{"n_kv_head": 1, "norm_eps": 1e-06, "rope_fraction": 0.75, "bias": "none", "init": "uniform", "init_std_qkv": 0.0296, "init_std_o": 0.0296, "lr": 0.000827, "beta1": 0.9, "lr_head": 0.00473, "warmup_steps": 279}
MLP neurons of a small language model. Each row is named by its layer, matrix (down: output weights) and neuron, and shows model dimensions 256-351. Each number is 128 + 32 x the weight over its row's rms, rounded and kept within 0 to 255. Numbers have three digits each. A neuron's up and down rows have the sign that makes its largest values positive.
After each neuron's rows, "raises" lists the tokens whose logits its output raises most directly, leaving later layers aside.

L2.down518:065175152113065140161162141128147175116123080108150107147090112124126175127122115179151112118100071097138168093181178139118137148153131145117140126120127153111075109095206103082114097137144150109196076102116139154112110153124043146106133149137181141140121118160051156174158173164157070206
raises: "–20", "–30", " |", "–15", "99"

L3.down38:150153168137130109145131109096177130122195163120098122155075100139117117076136171130118144145064147113146163119170099145112112190083185143160108167091101125104182085166159115109104136154106147120144178122094111118090152165089129120108199180094105139119124146099138171134137125148092144131
raises: "s", "sur", " headquarters", "ser", " office"

L3.down1538:102143143145182118112110221118129164156121144095086110096183121167150084125172143108137123135052168111161161087180139117134111053171132225143116090106203192141217115150148118104096075160131102126177116129132125118152106172127093129127189154080133117120115131090142137110157147146095183095
raises: "s", "n", "ger", "g", "b"

L3.down1409:106168154118124175074107183137170142153115184159101135163079123153106159092161110126168134154041111084069154139153076132180164113093208171157075141116134089167208113109138097087077122135109123151141105137076133100100106127165133107102205123086109115138152137162134112118255135145157126104
raises: ".", ",", " and", "-", " of"

L2.down1326:126161168107110187140192104139140181148171103102134130170128144122108155107147117101134117101074118126083135065172151144146153155121148171118094105105125150131122154099161116152079086167099116169145114064124106170189149118200061133069087099123145140139133128168159130175177133165176161113
raises: ".", ",", ":", " and", ".\""

L3.down1157:101103096093156112083187147110156143142163109074162085127156186169162111129087129157145147107146086181101123150124164151111114119177154114125127133124146120158128119173100093099175104116184157157111140063159124109134172109086137102102146111108139115210147151091125152125101139165112106110
raises: "\")", "\").", ")", "”", " cent"

L2.down1111:130095102141089095148106141135178146063142091118119168175139092073150119116131165136175105163189129110126170104137149150059130186124131078131112114149157141123151072119148109089147141142127137162126124134105182152134068099083089106131150146113112107187188109165127114094064088116138148118
raises: "–19", "–20", "–2015", "–30", "/10"

L2.down390:145136173138068176117140100108103107142172132103058103148075116134123136112137077077160096144102154113146151115125092154141114137157165076083105144123100102099139109152197096134094142114160097134119114088067132109137098133101162140109123121101138131093136139140147141095207144089128146085
raises: "e", "es", "eh", "u", "a"

L3.down542:138144132155153188134110133144117112114158109146152120147057118101097102152130130159117146149183155123090148110125146117160132162117194117102159133141154088102127117186106104129174150150138151147133113161059119132113204153104074129176085127147095123129174166092136149121150096187095147136
raises: "Studio", "=", "United", "History", " International"

L2.down1775:108098155111085102114128121131134125158183164146128119107112096135119138110119123092163148106096116130105127117155089139126111135101152177081050139166143138144152083027180104128122118106112091137115130124135119158095062112166084089083122103090063099174146086159119137181183126108090135044
raises: "\n", ",", "'", ";", " |"

L2.down1362:164090158154131088161119160162085136172129095082146077052137109116155162105182157159103146096180143120189168157146146141067171176113134142161150090129151078089140154112142150111107138065118153090127140217153113133072108174120168142115111135093151168134121131151153118140022147119087149127
raises: " they", "ever", " she", " he", "tern"

L2.down432:080097179096154123114104072133153144141139136130122127209095142163195137036123098117150127121158135104076169138120177097144105111131121130152134141161173115093202119128159142138137124130173202248055117125109137158120031161091203106086121103116097124107133173106117160169103112097111130137
raises: "\n", " They", "com", " This", " However"

L2.down1081:078122114120157126128053138103190102168158201097106142119150135121150161136151153105137121161093166143085137102126094185122086131135162122118123109150114088159129105130141129158118118110090107109150153156105075158087105123127117175119072103086139162123109136133086113170105129149103123156
raises: "]}", "\")", "\").", "]", "”"

L3.down1101:081124019168115161113165090109099153106085081110129142059094125110141109132162097140200100161084115207128089105155118078179079106149188082070098153122144101153120195115160143146141131127133065110116137107122101097155139114069122108151059061105109136120119129136096162164143153152092094205
raises: "\")", "\").", "%)", "):", " UTC"

L3.down1257:153146123099125088113118175103141125146186131153103105104150098133186150080099111105185172127081104110194133117171096195124093079150127149188097190128135090123147133128125136092123155135155122133122151109149106106102062147153152145120203146124098153095118134111139099104109187156107081097
raises: "-", "–", "up", "-5", " of"

L2.down246:117140110128103122131136127099106139092134096168133122158107141111148147137140128107097096118101113159078152084106114175096164123138144078099122092178165156126148094110132121122128100095165118144102093157113166103094140134119103083154136160140095116145139082121107117127189130123127133094
raises: "–19", ".", "–8", ",", " ==="

L2.down488:141124153098091125099105146114116136055076099133119098163112110070120152155127121123156119112148087122132097078105119147101115124148156114088108120173133143125112110145160159114094102132116131153101082164111183171148064124109074106143153134088109142122122072159129123119171138127174117114
raises: "–19", "−", "–17", "–20", "/10"

L2.down230:135183174132113160084082149091140154161149168113122074118103195139131103115114139108091155142078079126105159166176107089118139131106173134136119146093121093146200110133165123155117104168122143176143096045122153097156144133101123147091126133127139117185157127166124098178221149157221127083
raises: "-", "\n", " ", " (", " for"

L2.down410:149112092079075158167186126193165167133095140116150160181129110163087153180108120146121119119156084112158062156087218100091137172124193148141116146159170165112110081115177071161092145163132122190143096153118137125130102135142103161119121148152123107152134094136113172090148124059085117118
raises: "80", "76", "79", "67", "60"

L2.down375:122153127135114105136115143146135141140111087061142119149147087072149170174104095128209091135149086108137161127133129180128136122139152120107146130113168150088092103077158082118102125118149126177182103144102133193127109125116036153135134133125155113140109100102116099139214116165188121164
raises: "–20", "–15", "–25", "–16", "–17"

L2.down124:166150167142150137136172147161164121111064131126144136150121152134153137139143197154090165095069072162180111164103106136064145186105157148114109144123124113164171113102144140113117142171102136148081129145133103128144128141080123103138122135118140155187160126165128094223203150135154099098
raises: "s", " and", "'", "-", "son"

L3.down1105:119129096167124118144107135133146106144115128113116141145128061062142144139140107142131118113166184175144121121138105146156168119156184107131093178145153090155174129176081176124144165071178119176151138071099092091187024133108150098109154176112076103120135157129100156121164110176086135091
raises: " That", " However", " There", " These", " This"

L2.down846:105115116121083233102127111073112127152138158131155128173151112158180094188109074142132155095179083142104122107087119185082117108093140142123101138210131126071052085094161191126105109156127096128146119180138102148177077125123134119110142097071160117151141118131191157083133098133121129132
raises: " respectively", " according", "700", " whom", "750"

L2.down1701:108118158142160138125088079094099076132177126145157149162076133112124125157140127134159114127086167133148126080124206126130147130062167143126121129068184117094144143180065143168097114132115089109128145160134170093135084172159095107115128052159152155157151117128141140095173104136083083129
raises: "ft", "wn", "gin", "gu", "sser"

L2.down793:131171141155102197163142130115150134127120099178178105098090144103071099106136067120111130128046102121111129100142101071110148160112124102095145111135137132145147075110173075114150071148138107127126098134108162112120108074142092122112160152088155119163143133137128120197252170089145127102
raises: ",", " (", "'", "-", " and"

L2.down5:133134131130088103077113145151164179116154121119148122139160119084126161147123092127146091097098101092186156131143147112114154171144152144131157152107097158089096106174152110111139077155152182133134121105158138096089112157133116151092133092200147132145151100110141142173191132136129073158
raises: "08", "76", "80", "ft", "60"

L3.down1086:139139116168127101058101146110159180088123147133129111094124092074154174167123051170186112202123124092165106167141108192138133108114170153118084189138156089068117169110145130134118128143093140205107127190127058085120132077084125105099099101131133155148152131104124157105163137134161146111
raises: "–26", "–20", "–16", "–25", "–15"

L3.down54:116133184099144104054093157126138122148068173123186142141108128081045163120165116148098129170082117107134118140102154117141198097124163134096129158102073081153132133093115133113139167137151139063146084127149138088118168104103129134088139104102151168100216167139108181143173129137182092133
raises: "zz", "mb", "mma", "do", "nd"

L3.down400:095195142153172113141164127065139124111095211130130087106117104141112110174125092076165120060117166162124145118125134078086121155096125099085170123128102126120155150134140133140096152126102093113138072131100169103145097098171044136088093094106122116095185086092072089116176133105085201081
raises: "ities", "qui", "ally", "stan", "ity"

L3.down1095:085192095183101120069137161152129145098190158133154087142105134158131092103113131140145127143021107096122129168138121131117117083095200151153072175074111092122171121132109118127088111126116117117148120117105108053133091116146134125113193143091083103072108137166132112146241164129117111123
raises: " of", "s", " from", ",", "."

L2.down1660:113137109111108170140089098132142160053130133132124109137087091138166130132141123129159096152085092140131117075116141143074187133147176125120064125173106146144113094118146103139078121148164145150153106143119186084138060146178117124110090100147131089154153113145110100148255148141156121131
raises: ".", "/", ",", " and", " "

L2.down1028:137151149095145163132143120085116095115142161137130086098106122098145103178154097094141129132139129098104166101159184164105130117157107087067110066167166118115159139122146120054126071068155115131113111172125154148126080102142106105155183199117130117151131115120147180122212093093121104094
raises: "–19", "–20", ".", "–18", "–23"

L2.down1366:081036113114103125103091083161192107102126136204163100134090126113096145077153172148150186134206147141092112122117183153102175121073142081088159193214130097104097123142084137162158143084133185146071135129110142159136072159093139095084108139071168065140142165160101151141082119137151168125
raises: " they", " he", " there", " it", " this"

L2.down118:165128109141148162122115097142121109104111144116117112129036106088099074172131129141144120166125157115102159146146168088187157147167225158102173106134138096085126170144143085137172154130171137143135107116026125166122185149089077095182104097161146124121172144152134157158211077122105145117
raises: "Studio", "=", "Geography", "History", "-"

L2.down920:143152124175132104159139081161114107140084104162104126142069088087095101116145133160136167137126163094126148114102153128159131104130207160100160131153145099072123144186133057156155156066175159124125109176074106135118167134022100117191105087156155129081145179166113165165190102101132141152
raises: "Studio", "=", "Background", "ies", " him"

L2.down1122:078088113102169132112082068140175120128112174125124120155102113127197139047134107158119170117178134124108135151144128138130119103153146120158103143167143134104190144150145156146139136097192149240086140100153120124121026174074234090095121132089083101123126192107107140143117107089115122131
raises: "\n", " This", " However", " There", " They"

L3.down1324:140182135138134121077096127123178139089136096141149123139142106069104154165139135118164094157132123114106213090170139167140128161158126120112098106138159172107134077110175101126103114115148097208121095167081174122104057121091061106144173158125130124173149110144117125095088103128138088123
raises: "–20", "–19", "–8", "–30", "-01"

L3.down499:130168062130100149107181101129172094153141114138120119125127173134109134131122123116087179119100103162132153135098180132097098069171138124148116088151106105127077130167119114141136176141161140113123140091144133114139073129047150161131107157121141181097165125155078179146000122192087112157
raises: "ions", "ors", "ature", "age", "osis"

L3.down1726:084102144162111090119188156106096125114093151159128103110123191190112107093118113147135130172056121118159152135147117165154116097089104173150139146125105102058132123147104175122145139167084117071161127158095143109172178124046106133067178115080120137155135094144094177096087088112152123115
raises: "s", "sur", "ns", "cent", "tive"

L3.down580:109167100077116147075164147088149143154121195117088097159075152151138091116089076149146149119080109089154191121146125130153154080119111126128141121123098133147123152111103105155156124136145175168142184090143086131138134172143148118104122110111126184180131069124143158215212169137155086150
raises: "en", "e", "a", "ens", "ved"